MLP neurons of a small language model. Each row is named by its layer, matrix (down: output weights) and neuron, and shows model dimensions 112-239. Each number is 128 + 24 x the weight over its row's rms, rounded and kept within 0 to 255. A neuron's up and down rows have the sign that makes its largest values positive.
Before each neuron's rows, "fires before" lists the tokens most often just after its 100 highest values on Wikipedia text that the model never trained on. A number after a token or word is its count.

fires before: " to" 13, " as" 11, " in" 10, " by" 10, " from" 6, " for" 5
L9.down129 [129 113 122 116 130 150 100 135 166 134 128 107  92 146 123 132 133 162 115 134 158 105 127 133 150 152 122 143 121 119 111 115 162 118 122 129 122 121 153 147 120 113 151 148 127 116 102 129  83 112 106  98 160 105 109  90 146  82 130 157 150  81 117 134 165 187 118 157 155 148 126 159 146 129 106 100  91 159 101 154 144  74  83  99 124 112 138  94 125 148 122 169 118 145 136 122 106 152 177 100 133 100 143 155 108 145 118 121 132 125  89 127 176 139 134 155 149 149 140 126 112 152 120 111 132 125 146 173]

fires before: "\n" 63, "-" 7, "In" 6
L10.down204 [142 193 154 123 114 105 143 112 149 114  89 115 132 131 165 101 135  93 119 140 135 161 107 108  99 145 133 123 107 133 104 126 140  81 119 161 129 122 170 108 115 119 100 113 121 119 135 138 116 137 128 165 141 117 153 122 128 172  87 106 110 185 137 105 148 128 155 125 127 130 161 102 127 122 153 179 134 129 118 165 107 132 121 126  82 121 102 156 129 153 104  91 157 125 126 133 132  86 153 175 111  72 123 127 151 168 132 123 118 121 115 158 233  99  86  87 162 105 124 131 144 126  97 132 107 140 136 135]

fires before: "\n" 98
L8.down632 [148 158 115 129 113 128 168 132 124 138 142 146 119 152 110 123 175  95 125 132 154 149 164 150 127 123 114 197 124 182 150 154 138 114  92 143 121 119 115 118 166 130 158 132  99 122  72 109 142 121  61 112  85 133 133  99 111 155 121 130  93 145 103 106 156 113 123  87 189 110 121 163  98 162 114 121 118 160 142 131 127 128 102  96 137 151 134 167 102 127 143 109 107 137 161 135 135 155 110 113 103 127 127 166 140 120  95 164  93 105 103 110 157  85 160 133 109 165 169  98 116 103  83 160  99 121 130 169]

fires before: "\n" 25, "|" 16, " to" 8, "ur" 6, "-" 5
L5.down19 [127 116  85 110 138 162 161 126  78 145 133 139 164 137 127 129 172  90 154 153  84  98 124 108 114  77 162 117 186 102 128 127  92  86 106 131 110  78 122  81 128 137 167 152 143 108 119 169 113 114 123  80 130 139  60 165 127 146 134 119 134 128 104  94 150 117 126 145 118 138 117 109 118 108  87 114 120 122 120 179 145 140 160 118  97 140 101 146 104 127 156 114 129 114 127 161 117 135  89 154 130 152 135 121  94 141 147 142 125 102 105 127 104  86 128 162 127 140 126 147 169 127 104 135  78 106 140  96]

fires before: "d" 31, "et" 12, "-" 10, "tion" 6
L3.down444 [141 131 117 149 127 160 164 136 116 133 151 152 119 114  97 104 151 149 120 128 120 145 129  84 164 146  97 139  95 114  98 175 131  84 132 119  80 147  59 111 163 166 116 102 118 117 150 156 115 126 104 175 125 140 135 100 140 159 152 190 128 112 145 132 127 136 122 122 125 172 138 141  96 155 132 118  61 133 110 117 149 130 170 160 124 127 117 124 130 122 112 152 139 107  88 203 141 105 154 113 123 133 102 166 154 123 110 159 130 116 158  91 106 160 115 141 125 111  74 144 145 100 143  87 105  95 133  99]

fires before: "-" 31, "\n" 17, " The" 8, "|" 4
L12.down545 [132  84 112 177 123 124 176 168 130 161 167 116 156 102 118 135 164 117 129 122 111 164  88 110  97 133 140 142  89 142 102  88 145 127 113 167 123 118 202 155 126 141  80  91 143 145 108 125  84 153 106 132 120 105 157 104 142 123 153 124 157 131 154 121 140  85 171 120 140  67 103 137 145 130 139 160  92 126 120 120  96 145 136 144 140  74  96 135 109 153 105 153 124 116 150  90 142 137 150 128 170 109 108 162  87 107  98 136 144 129 136 103  73 153 139 129 163 171 132 120 135 169 142 150 149 142 134 119]

fires before: "\n" 100
L9.down338 [121 131 127 111 144 108 139 159 100 133 112 190 150 147 167 111 139 118 119 115 124 130 140  92 151 131 196 146 103 116 156 117 161 141 146 151  79 125 133 132 134  99 116 134 111 164 124 116 104 124 122 147 107 111 145 125  88 151 103 113 128 135 108 149 133 152 141 128 121 138 126 129 138 121 147 132 145 140 107 153 148 160 133 137 163 118 136 148 177 166 121 109 179 150 135 119 142  94 130 151 111 113 126 122 140 132 106 100 130 163 152 145 214 153 142 145 136  93 142 170 131 112 125 138 132 105 108 144]

fires before: "." 50, " |" 4
L7.down472 [141 130 117 153 132 127  96 117  91 144  66 145 159 118 151 136 119 159 142 130 132 109 114  99 136 126 122 111 124  98 119 134 170 170 128 116  84  75 119 120 133 103 146 122 152 137  92 141 143 106 122 158 143 148 133 120 156 143 132 161 142 158 121 148 193 114 158 109 138 117 117 128  88 143 195 123 142 175 129 143  97 125 130 109 117 143 113  89 150 117 128 141 102 140 106 145 139 124 143 134  90 132 129 124 128 174 106  98 125 102 131 151 153 164 104 189 108 122 147 154 170 128 119 144  83 158 107 138]

fires before: "\n" 84
L8.down1072 [158 178 124 101 140 132 146 126 162 120  59 178 151 115 155 115 140 127 183 129 136 131 118  56 148 120 176 123 104 135 108 131 148 112 137 115 152 133 134 127 148 119  81 154  84 125 118  81 157 157 139 164 146 152 153 151  78  76 110 127 103  89 111 107 150 131 132 129 130 104 122 134  94 135 123 151 126 141 130 122  85 146 101 143 166 128 111 129 125 143 121 112 118 183 135 130 119  99 143 168  88 139 137 153 121 114 135 130 114 131 158 140 225 146 139 124 173  78 153 152 135 112 108 139 138  99 159 110]

fires before: "\n" 93
L5.down396 [160 129  62 126 144 182 120  87 128 116 130 160 180 150 122 141 135 162 145 146 114 147 188 170 152 102 144 158  93 153 109 161 125 112 120 120 161 127 101 161 129 153 110 146 146 107 107 102 103 124 122 103 105 161 125 100 135 154 117 120 140 158 153 134 125 135 113 150 167 160 134 140  92 118  98 130  83 129 128 170 103 142 127 135  90 148 112 134 137 102  80 101 115 129 139 130 146 109 111 175 136 136  93 166 139 131  97 129 143 125 142  90 130 123 105 128 148 102  94 128 106 105 152 102 134 139 172 144]

fires before: " |" 28, "\n" 27, ":" 4, " –" 4, " =" 4
L10.down705 [116  99 149 105 131 105 142 150 119 141  89  97 148 114 163 104 132 122 124 140 141 135 110 154  96 147 116 146  85 135 104 142 146 115 139 151 152 109  88 107 169 120 138 155 111 137  95 133  69 158 153 102 149 153 148 152 127 116 146 131 130 181 141 159 141 151 146 109 127 135  94  93  98  79 118 193  93  88 136 133 111 166 120 163 129 121 113 118 128 153 128 129 151 152 125 157  92 161 139 143 119 142 145 192 154 141 145 118 142 133 108 121 158 115 126 131 174 174 155 143 112 103  92  93 142 153 138 141]

fires before: " " 27, " Su" 9, " S" 6, ":" 6, " 0" 6, "k" 5
L12.down228 [106 144 129 156 128 128 106 157 110 154 135 162 128 157 162  90 105  66 164 144 148 109 141 110 132 111 120 148 117 107 157 151 111 104 136  96 158 153 143  91 131 118 123 123 153 128 162 175 101 155 152 141 136 143 119 140 127 125 120 144 128 138 143 162 134 152 117 122 108 131 139 129 123 124 133  97 156  80 138 124 143 115 143 150 109 126 185 106 115 131 180 151  93  96 150 140 103 103  81 143 113 186 138 155 127 154 125 168 119  85 142 101  98 137  86 107 127 125 121 112 165 112 174 154 120 121 126 113]

fires before: "|" 50, "S" 6, "\n" 6, "in" 5
L5.down275 [131 146 168 137 128 106 136 160 137 116 169 146 123 139 186  94 100 130 150 144 152 144 122 118 117 156 130 122 111 134  96  92 149 104  63 135 132 124 144 102 112 129 102  89 107 157 134 111 124 128 134 127 145  70 127 107 144 135 157 144 132 124 123 122 126 155 132 111 145 113 154 136 173 126 115 141 162 169 113 142 124 144  61 136 162 130 108  68 154 153 113 151 106 175 108 177 108 110 178 133 203 109  93 134 103 125 104 117 112 100  87 133 186 153 139 115 136 131 124 118 147 103 101 165 150 156 125 145]

fires before: "s" 23, ":" 9, "il" 7, "er" 6, "ct" 5
L9.down860 [159 175 155 145 162 149 186 189 154 116 114 115 117  80 131  97 146 112 122 106 157 104 133 141 144 140 131 161 182 147 120 145 140  98 143 159 110 126 105 142  88 162  71 117 133 125 132 123 129 135  78 141 116 157 126 150 121 136  67 124 120 150 127  91 132 124 121 128 148 129 118 104 114 127 110 121 140 149 120 140 139 124 139 160 134 152  93 106 144 140  86 143 118 155 135 116 106 131 190  99 145 128  73 145 126  79 129 125 114 101 101 140 136 136 108 101 148 146 135 124 138  85  69 111 155 106 147 144]

fires before: "ru" 22, "it" 16, "y" 8, "ant" 6
L4.down400 [167 109 126 128 128 117  91 121 127 135 129 121 157 131 121 143 161 131 124 148 161 157 130 155 121  77 185 123 121 102 144 150 149 113 136 111 111 158 146 131 136 167 156 143 118 137  88 137 110 123  83 116  81 133 163 127 116 145 142 109  94 132 105 129 119 117 155 149 128 119  84 156 161 140 147 144 157 104 131 124 173 152  92 134 140  91 131 148 118 135 168 131 114 132 183  82 120  97 123 117 114 102 104 120 125 106 149 115 157 123  98 139 133  85 131  67 116 132 144 132 121 109 160 135 147 153 148 122]

fires before: "\n" 100
L8.down301 [106 116 151 156 162  92 136 141 174 149  58 166 141 135 117 103 132  95 120 151 136 141 133  99 101 146 203  81 157 167 129 100 154 138 141 113 141 130 166 137 119 109  76 139 122 142  94 126  93 107 119 134  99 121 138 135  92 118  99 116 123 154 123 125 144 111 102 136 133 134 126 101 142 116 127 116 145 155 149 124 134 137 103 117 160 106 107 150 136 109 114 146 146 130 136 120 123  99 119 145  86 164 123 102 116 115  92 121 126  97 154 143 236 144 130 122 113 124 100 149 133 120 101 113 126 107  88 142]

fires before: "as" 21, "ion" 11, "s" 7, "or" 7, "ct" 6, "ult" 5
L9.down1058 [129 105 117 110  89  99 109 133 115 109 127 156  95  52 122 150  99 136 120 116 114 172 110 149 117 148  97  97 137 103 137 126 163 126 115 109 135 152  90 129 170  71 151 168 139 179 168 123 153  73 105 117 170 128 123 117 120  74 105 102 177 144 115 129 119 156 128 117 137 125 103 135 140 100 123 164 100 146 178 134  99 105 132 102 101 177 123 122 115 111  98 126 146 147 132 132 138 123 156 102 186 116 120 146 143 145 148 113 110 138 140 136 189 107  75 120 123  97 138 172 105 134 133 153 148 158 140 127]

fires before: "z" 25, "•" 15, "S" 9, "s" 5, "ill" 5
L12.down867 [140 135  97 112 123 108 149 187 133 123 119 128 162 165 164  99  87 145 142 135 160 171  90 146 149 104 148 123 163 132 109 153 148 143 141 128 128 146 122 129 122  97 113 162 153 107 163 155 105 118 102 107 100 139 124  91 148 114 175 139 123 137 122 114 123 144 168 186 116 163 146 156 130 116 143 104 114 105 103 158 125 147 135 119 117 154 157 159 120 147 103 167 133 150  83 123 121 167 118 136 134 148 139 147 113 117 158 187 157 150 146  77  88 143 145 108 115 135 152 169 125 119  99 144 147 169 113 117]

fires before: "\n" 45, "ra" 6
L10.down1081 [191 112 137 103 151 111  91 107 127  99 113 137 134 175 125 109 104 143 107  98 118 158  76 163 102 106 121 107 129 145 119 139 131 119 144  96  84 101 122 160 123 102  85 160 116 140  88 162 140 128 145 129  92 166 102  88 125 108 148 109 114 155  79 114  74 112 135 131 157 139 147 146 135 131 154 108 132 157  95 135 123 124 145  99 146 158 135 116 171 117 106 120  89 121 100 149 120 135 154 148 113 127 107 153 142 129 110 103 124 174 122 151  98  79 221 146 151 166 130 133 159 141 113 139 139 143 105 126]

fires before: "\n" 35, "°" 9, ":" 6, " \"" 5, "11" 4, " P" 4
L5.down236 [133 118 114 152 104 153 137 117 164 130 125  96 111 106 155 117 164 115  79 105 110 105 146 153 118 127 139 129 120 131 123 140 138 152 148  97 159 115 105 108 107 106 132 123 118 162 137 118 129 113 107  83 123 157 136 125 118 105 112 118  95 136 138 121 143 171  99 120 122 124 126 144 163 145 146 127  92  99 110 115 153 165 152  89 140 114 130 139 129 140 121  96 134 122 114 176 115 119  98 146 111 101  87 128 121 137 117 133 131 133 171 128 127 124 131 136 133 154 104  80 110 122 145 111  91  77 138 114]

fires before: "\n" 85, "ic" 5
L5.down468 [103 116 122 154 106 114 123 145 117 148 137 149 115 126 114 121 142 124 104 174  82 117  94 134 109 144 145 130  99 171 143 102  85 121 141 119 126  91 151  93 117 131 109 145 119 120  85 142 142  90 126 154 128 133 129 142 130  87 130 140 117 176 167 144 154 132 112 116 131 130  94 148 147 184 134 156 102 118 156 164 135 150 119 127 146  87 136 105 147 142 145 123 126 172 140 183 114  94 128 160 124 135 102 147  87 161 114 113 113 135 114 138 197 125  88 140 110 113 158 150  82 136 154 105 120 107 139 144]

fires before: "," 26, " |" 24, ":" 6, " " 5, "." 4
L9.down995 [129 124 105 126 118 177 140 137 141 180  91 157  93 114 178 143 144 157 121 171  97 104 118  91 148 113 138 150 164 136 116 123 105 141 134 157 114  95 105 131 165 146 116 138 124 139 127 166 130 153 146 146  95 137 119 139 115 129 115 140 118 151 108 133 168 106 139 129 109 159  87 147 136 163 127 155 161 117 115 160 129 176 167 175 165 150 141  82 120 176 176  82 131 123 110 124  96 146 104 133 124 138 136 116 133 130 143 132 119 122 122 183 172 133 133 187 152 149 183 128 145 136 110 126 131 162  98 140]

fires before: "ru" 24, "it" 22, "ate" 4, "ant" 4
L7.down513 [107  85 133 129 116  92  81 107 101  93 164 146 138 112 133 117 141 127 100 140 159 188 141 143  80 138 144 118  99  93 130 143  90 107 121 102 167 135 130 130 128 133  95 116  84  76 140 161  95 133 126 103 161 147 115  98 116 148 137 123 113 116 144  60  75 138 100 141 150 144 154 156 125 112 115 139 143 140 144 142 137 129 130 138 133  91 143 131 132 155 118 160 141 152 126 117  89 165 126  93  96 124 152 152 132 164 130 140 143 135 138 185 163 131 127  89 165  78 141 117 140 130 165 135 141 125 120 124]

fires before: "s" 80, "," 4
L9.down299 [132 102 122 131 149 111  98 148 113 118 132 155 161 122 148 105  97 122 112 134  85 159 111  98 140  92 130 136 146 106 120 140  99 121  96 119 118 108 125 135 123 121 114 145 174 103 108 121  79 177 120 149 125 153 155 146 146 133 145 134 133 144  85 151  85 137 109 154 159 122 133 180 120 145 118  99 175 100  96 136 144 128 149 161 128 136 130  72 100 146 132 144 141 104 105  96  82 122 151 137 111 129 176 113 139 110 146 134 100 101 104 147 139 133 151 130  76 141 102 141 131 135 182 136 126 139 139  97]

fires before: "ation" 18, "ated" 16, "ate" 10, "ations" 8
L10.down444 [110 138  90 155 108 103 112 116 100 132 185 144 118 130 137 100 119 150 103 149 107 137  77  66 136 117 110 159 118 140 140 135 145  84  90 125 142 137 141 118 125 141 143 136 148 133 135 111 105 102 122 132 115 142 136 115  86  97  73  93 109 124 114 157 147  85  68 108 135 129  79  84 138 151 117 122 105 121 114 106 128  98  99  95 125 153 112 122 137 127 124 135  78 127 108 143 142 144 133 157 142 166 174 150  94 133 124 131 132 138 138 169 155 104 162 145 136 154 151 157 121 157  88 144 117  91 102 125]

fires before: " |" 32, "\n" 27
L9.down216 [151 105 156 133 126 128 164 159 114 145 106 128 133 120 141 131 129 123 118 136 108 135 118  99 147 132  89 133 140 145 146 143 128 133 123  95  95 157 138 105 135 121 171 133  60 102 117 165 127  96 148 115 120 135 101 142 126 133 155 106 189 124 137 107 127  96 131 158 104 143  87 148  92 102 154 112 128 134 121  95 143 137 146 144 182 119 115 138 124 125 180  92 118 162 120 173  90 107  99 141 100 114 107 127 142 128 122  96 145 156 112 137 168 135 118 136 146 107 141 167 137 128 119  86  90 121 104 123]

fires before: " " 33, " mi" 10, ")" 5, "les" 4, " U" 4, " was" 4
L9.down373 [114 168 101 132 173 133 121  64 120 149 117 167 150 115  73 110  82 134  95 134 140 127  88 203 158  93 149 143 106 116 126 133 115 149  96 148 123 181 145 131 102  87 103  99 132 146 135 131  85 114  95 161 134 136 133 150 176 137 178 130 155 148 116 143 155 133 134 118 133 139 163 111 107 167 144 115 182 145 117 102 139 105 130 100 160 160 143 142 126 153 119 122  81 110 190  84 137 130  97 127 133 120 158 114 137 168 127  94 126 114 143 141  97  95 159 121 141 129 137 154  94 141  92  99 112 132 149 122]

fires before: "s" 38, "ce" 12, "son" 6
L8.down749 [180 133 117  81 117 145  98 104 150 147 131 123 109 101 100 101 119 112 162 156 135 174 131 101 122 127 162 144 114 158 127 109  99 145 119 123 114 135 115 163 106 130 127 157 135 121 127 123  84  97 186 130 126 139 124 102  89 143 150 156 136 155 146 173 139 159 156 110 167 107 107 108 125 127 130 131 138 121 143 113 115  81 122 157 122 155 139 112 127 120 131 144 139 169  97 117 123 136 140 104 100  85 134 135 105  93  83 129 117 176  63 123 155 102 112 100 126  97 120 139 125  97 127 112 178 134 167 148]

fires before: "." 21, "," 19, " |" 16, " and" 9, "\n" 6
L9.down386 [108 151 126 127 161 137 120  91 124 168 125 130 148  95 163 139 143 134 129 135  99 115 132 152 157 174  63 127 143 157 131 143 155 131 115 132  95 110 125 171 130 169 100 151 150 150 112 124 118 102 130 102 129 153 152 118 125 121 131 115 173 154 147 128 133 183 135  99 129  81 104 142 130 167 146 144 102 127 103 152 110 137 144 136 134 150 166  94  86 137 137  97 137 139 117 164 167 111 128 124 104 127 114 123 160 134 158 132 108 149 120 145 143 138 115 102 136 199 115 158 146 151 127 103 168  82 118 146]

fires before: "-" 40, "\n" 5, "s" 5, "ple" 5, "al" 4, "ally" 4
L8.down894 [138 171 151 118 138 114 137  97  82 110 130 117 137 168 158 126 143 132 123 130 155  88  95 165 151 141 132 125 150 168  95 164 165 124 115  96 139 116  76 135 160 141 140  94 184  97 125 124 131 133 127  90 105 179 104 100 125 110 109 152  98 146  72 123 110 150 132 151 130 103  81 172 110  95 138 102 159 119 157  89 127 174 155  97 133 116  84 144 120 127 128 135 148 122 115 147 144  99 162 143  95 141 148 180 132 128 103 105 140 166 121  91 147 118 171 125 124  91  96 123 118 122 128 126 127 119 151  98]

fires before: "r" 11, "ed" 11, "ance" 11, "s" 9, "ant" 9, "ing" 8
L5.down1047 [131 131 126 125 122 134 129  92  90 121 138 174  98 136 102 198 169 122 143 163  91 178 101 134 117 107 142 119 161 150 143 116 126 136 119 104 164 131 136 135 147  98 122 121 130 105  90 134  78 128 142  96  99 132 128 123 120 115 159 144 161 101 160 115 124 115 111 118 126 147 109 101 112 126 117  91 128 146 117 102 125 124 105  97 143  94 144 122 116 118 115  73 113 101  93 120 106 174 155 165 104 113 116 142 158 120  75 139 166 111 133 122 138 103  96 160 101 123 125  90 113 140 165  61 128 169 122 142]

fires before: "s" 23, " of" 11, " in" 8, " from" 6, " |" 6, "all" 5
L5.down500 [121 121 127 151  79 139 139 105 154 174 142 147  91 134 130 119 166 103 147 125 157 149 135 149 112 152 136  97 132 174 130 126 136 112 128 102 102  99 114 111 123 106 119 140 151 125  98 132  96 127  88 100 121 120 179 106 147 122 135 141 148 114  91 111 138 160 120 127 112 139 152 110  98 142 109  93 129 141 154 130 140 119 143  86  94 156  90  95 153 115 118 115 124  92  75 118 138 103 161 115 157  99 129 124 138 170 132 167  88 149 133 148 172  99 143 124 141 152 113  90  96 158 121 156 122 126 125 150]

fires before: "s" 48, "ing" 4, "w" 4, "ed" 4
L12.down156 [166 178 143  99 107 157 115 103  92 124 120 160 118 147 134 121 130 130 124 136 147 152 118 156 116 138 159 140 135 167 110 135 126 142 121 125  70 159  95 101 124 148 141 148 134 167 101 132 132 117 169 126 148 117  73 130  86  92 105 135 128 118 117 102 148  98 169  76 137  99 146 133 128 112 116  96 129 152 166 133 138 136 197 133 106 108 149 115 122 136  91 162 139 154 116 108 138 127 110 125 127 155 136 144 162 121 115 153 146 112  91 114 116 115 102 158  73 114 181 134 127  84 126  86 120 102 139 108]

fires before: "\n" 92
L9.down60 [147 128 139 127 146 126 125 149  98 158 100 104 145 137 142 135 121 110 139 102 151 139 118 136 146 121 161 141 125 128  93 134 134 170  91 139 166 132 125 139 101 100  96 128 123 152 122 149 162  98 120 145 132 120 104 131 125 143  87 125  91 120 140  94 148 123  92 141 168 148 113 108 125 125 135 128 126 122  93 149 112  99 133 173 136 150 114 147 136 117 155 154 177 124 150  94 130  92 107 148 159 179 132 128 137 149  94 133 116 119 152 137 231 145 124 154 126  90 115 156 176 152 110  90 152 107 156 138]

fires before: "s" 31, " |" 22, ":" 16, "ed" 5
L9.down34 [135 144 110 106  94  91 136 109 148 153 130 129 104 101 128 147 139 119 156 112 137 137 142 128 125 130 153 132 115 136  97 135 138  93 103  87  98 164 117 102 148 106 138 126 124 164 130  81  64 170 138 152 115 115 119 113  94 153 114 117 153 188 120 116 122 115 146 153  94 121 144 136 133 110 152 122 161 107 134 132 116 113 126 129 146 144 135 153 140 103  48 122 124 160 134 122 145 143 125 126  97  94 135 145  94 115 119 106 111 111  92  83 123 117 152  89 130 122 143 136 117 109 131 127  87 125 189 117]

fires before: "\n" 73, "s" 9, "==" 7
L10.down1043 [125 125 125 141 161 135 151 153 122 118 103 108 131 130  99 156 152 121  86 144 103 120 121 193 135 121 198 155 172 135 136 144 123  74 103 131 145 132  95 117  96 101 148 120  99 113 105 103 125  89 105 139  96 111  95 112 132 144 166  96 134 172 113 128 172 152 126 128 164 139 112 137 134 134 103 164  67 138 156 154 121 129 120 137 129 113 113 165 149  99  91 158  92 148 130 136 144  72 160 144  74 157  94 153 130 144 149 121 131  70 102 141  94 100 122 110 108 125 101 134 125 113 117 120 127 142 134 116]

fires before: " by" 35, " the" 10, " a" 6, " from" 6, " to" 4
L8.down1010 [125 136 122  72 135 142 130 154 121 176 104 136 124 127  63 139 112 165 111 137 118 118 176 112 146 184 138 112 150  85  99  91 138 132 124 108 109 131  94 162 149 103 116 142 143 131  83 133 127 114  96 149 114 129  97 139 123 115 123 130  67 149 122 132 129 137 128  97 155 146 113 137 155 128 170  96 130 175 161 140  98  98 148 109 157 129 121 173 119 141 137 183 106 178 127 154 144 169 144 157 140 161 142 145 132 140 147 126 124 159 118 112 154 117 152 157 149 141  98 135 138 124 145 152 121 167 136 100]

fires before: "s" 46, "d" 22, ")" 8
L9.down986 [135 135 107 119 105 110 154 132  86 143 147 150 139 107 120 108  73 125  94 122  99 168  66 122 140 103 147  95 110 137 179 151 159 119 150 146 100 109 180 115 108 155  94 119 101 128 171 118 101  98 142 143  62 122 118 157 120 128 155 178 136 143 109 134 159 129 132 144 126 157 113 180 120 182 141 121 151 135 125 137 146 162 116 124  99 137 136 165  98 112  91 109 126 121 114 120 123 174 140 120 116 137 130 143 165 114 129 166 113 136  93 148 115 153 114 133 111 122  91 155 116  87 148 125 138 110 150 129]

fires before: "\n" 41, "-" 13, "==" 10, " " 5, "A" 4, "|" 4
L3.down283 [132 155  97 157 162 103 102 116 129 121 140 128 132 158 179 150 128 137 132 173 132 121 115 112 146 125 153 152 159 112 126  97 150 122  79 126 104 141 136 125 156 126 117 124 166 162 136 110 105  89 120 137  93 132 113 129 143 177 112 116 122 145 110 141 165 138 115 132 176  83 132 140  99  89 147  78 157 182 125 111  91 137  88 116 115 166 143 146 124 118  94 117 167 132 111 132 143 108 110 100 139 114 119 119 110 108 140 127 116 119 133 113 179 137 113 157 124 136 114 151 153 149 103 121 109 119 103 124]

fires before: "\n" 100
L8.down300 [139 137 124 191 144 112 129 122 122 148 116 157 179 150 117 143 133 116 139 112 131 123 139  61  83 148  97 129 120 118 139 150 143 140 146  92 146 123  82 147 123 139  94 140 115 116  88 119  95  94 167 128 132 103 127 138 113  84 106  94 115 104 182 116 140  91  78 139 134 136 131 152 142  99 128 148 119 129 130 152 120 143  95 130 147 161  99 149 145 105 140 115 133 137 115 142 130 106 139 171 115 131  95 110  90 137 104 116 126 146 124 105 213 136 124 126 117 119 157 125 163 162 136 156  94 105 113 160]

fires before: "ment" 23, "\n" 15, "ed" 7, " and" 6, "ing" 5, " " 4
L8.down224 [135 101 105 163 117  86 125 143 123 117 125 138 127 120 113 124 157 133 157 158 124 112 110 128  93 108 114 128 170 139 152  83 174 101 103 170 114 116 145 123 106 119 112 123 153 115 106 126 102 161 148 159 133 102 128  81 152 112 145 116 190  95 137 134  99 118 106  73 145 179 143 153  68 169  89 129 118 149 153 124 155 120 141  71 128 117 107 123 126 162 167 133 129 107  91  98 143 134 182 100 166 170 127 167 137 143 112  91 133 126 108 142 104 110  76  87 141 125 126 109 154  98 161  83 128 143 110 106]

fires before: "ate" 35, "ation" 20, "ated" 19, "ations" 5, "ating" 4, "ator" 4
L10.down437 [131 148 124 131 137 107 148  90 180 118 157 109 112 128 148 138  92 110 121 164  85 142 160 138 132  96 119 147 100 124 134 134 128  96 165 137 119 162 161 136 107 102  85 146 105 153 135  97 104  92 106 121 123 125 150  94 106 137 105 147  83 132  88 161 130 151 123 129 133 191  97 131 105 112 105 186  98  90 133 113 158 148  87  98  95 154 119 101 184 100 106 127 129 149 105 120 107 147 113 168 134 134 146 116 142  99 145 107 140 135 144 110 128 137 153 135 136 118 176 134 116 155  92 133 157  86 131 107]

fires before: "==" 15, "\n" 15, " He" 9, "In" 8, "===" 6
L5.down961 [152 134 156 107 140  72 138 124 162 161  83 116 130  64 125 140  94 126 131 142 121  99 115 173 141 158 132 147 104 158 151 115 144  93 116 133 186 124 140 161 144 105  87 132 126 116 147 141 139 143 114 171 149  72 124 165 102 137  91 110  98 106 131 131 165 107 111 131 114  98 137 123 112 160 144 111 146 132  92 119 141 149  96 128  84  90 160 102 118  98 121 100  99 105 159 130 158 142 152 170 119 130 113 152 110 130 125 147 180 135 154 115 145 168 119 102 156 149 114  85 150  94  99 118 142 119 123 115]

fires before: "\n" 79
L8.down173 [158 131 131 145 142 121 130 102 150 118 139 112 124 143 135 139 138 141 130 107 114 136 162 170 106 171  83  83 135 127 112 136 129  99 146 119 101 112 123 124 119 116 113 156 144 142 138 133 115 150  81 143 112 156 151 125 143 111 104 179 113  84 115 100  97 136 131 154 162 127 142 138  86 182 163  99 113 102 122 107 127 114 157 169 132 175 112 112 132  84 125  94 116 138 104 139 120  74 118 141 146 118 135 126 139 164  83 158 160 114 119 142 152 133 129 132 118 155 172 131 137 161 106 125 170 153 118 109]

fires before: " (" 16, " 0" 15, "." 10, " −" 7, ")" 6, " " 6
L9.down117 [114  99 146 157 126 141 135 137 132 130  88  94 164 130 116 124 116 134 129 155 116 109  92 156 139 107  98 146 158 118 127 111 153  89 141 160 163 158  85 127 125 141 111 100 111 129 136 121 102 107 119 145 153 153 132 107  93 136 119 148 121 135 154 111 140 139 163 106  98 177 130  81 144 156 130 143 129 103 129 114 129 120 128 156 195 115 144 131 148 136 154 129 117 123 136 129 132 102 131 155 129 156 140 138 114 149 136 146 150  75 157 125  95 124 148 135 120 126 109 145 136 129  93 130 149 103 161 132]

fires before: "\n" 85
L12.down966 [155 139 153 152 157 146 167 140 149 139  99 197 159 146 145 133 121 127 150 102 116 117 157 117 137 114 143 140 104 128 141 122 151 145 148 114  97 101 108 136 132  87  80 132 126 122  87 114 111 102 159 136 133 110 110 148 114 102 122 166 102 130 142 121 130 151 107 115 146 137 119 102  78 113 141 128 143 134 178 143 154 140 116 106 149 146 123 176 155 118 130 158 152 173 139 145 133  78 115 116 101 135 120 110 100 104 120  92 117 118 122 156 255 142 128  82 157 125 140 208 142 135 114 171 109  98 123 111]

fires before: "al" 24, "f" 9, "s" 9, "ally" 8, "d" 7, "os" 5
L5.down657 [142 107 138 135 149  89  88 132 163  87 144 148 106 117 127 123  97 134 132 141 164 150 119 111 132 105 157 142 125 156 139 146 154 146 103 149 166 139 106 141 161  97 102 187 118  76 115 152 125 121 101 165 101 140 103  89 104 129  97 137  94 125 161 130 113 129  64 154 103  93 126 138 108 126  87 142 126 126 165 150 109  96 146 103 118 141 108 149 144  90  87 142 123 108 156 126 111 102 111 151  94  83 164 133 179 132 105 173 164 132 105  81 117 140  95  86 106 130 119 108 161  85 117 106 115 131 112 123]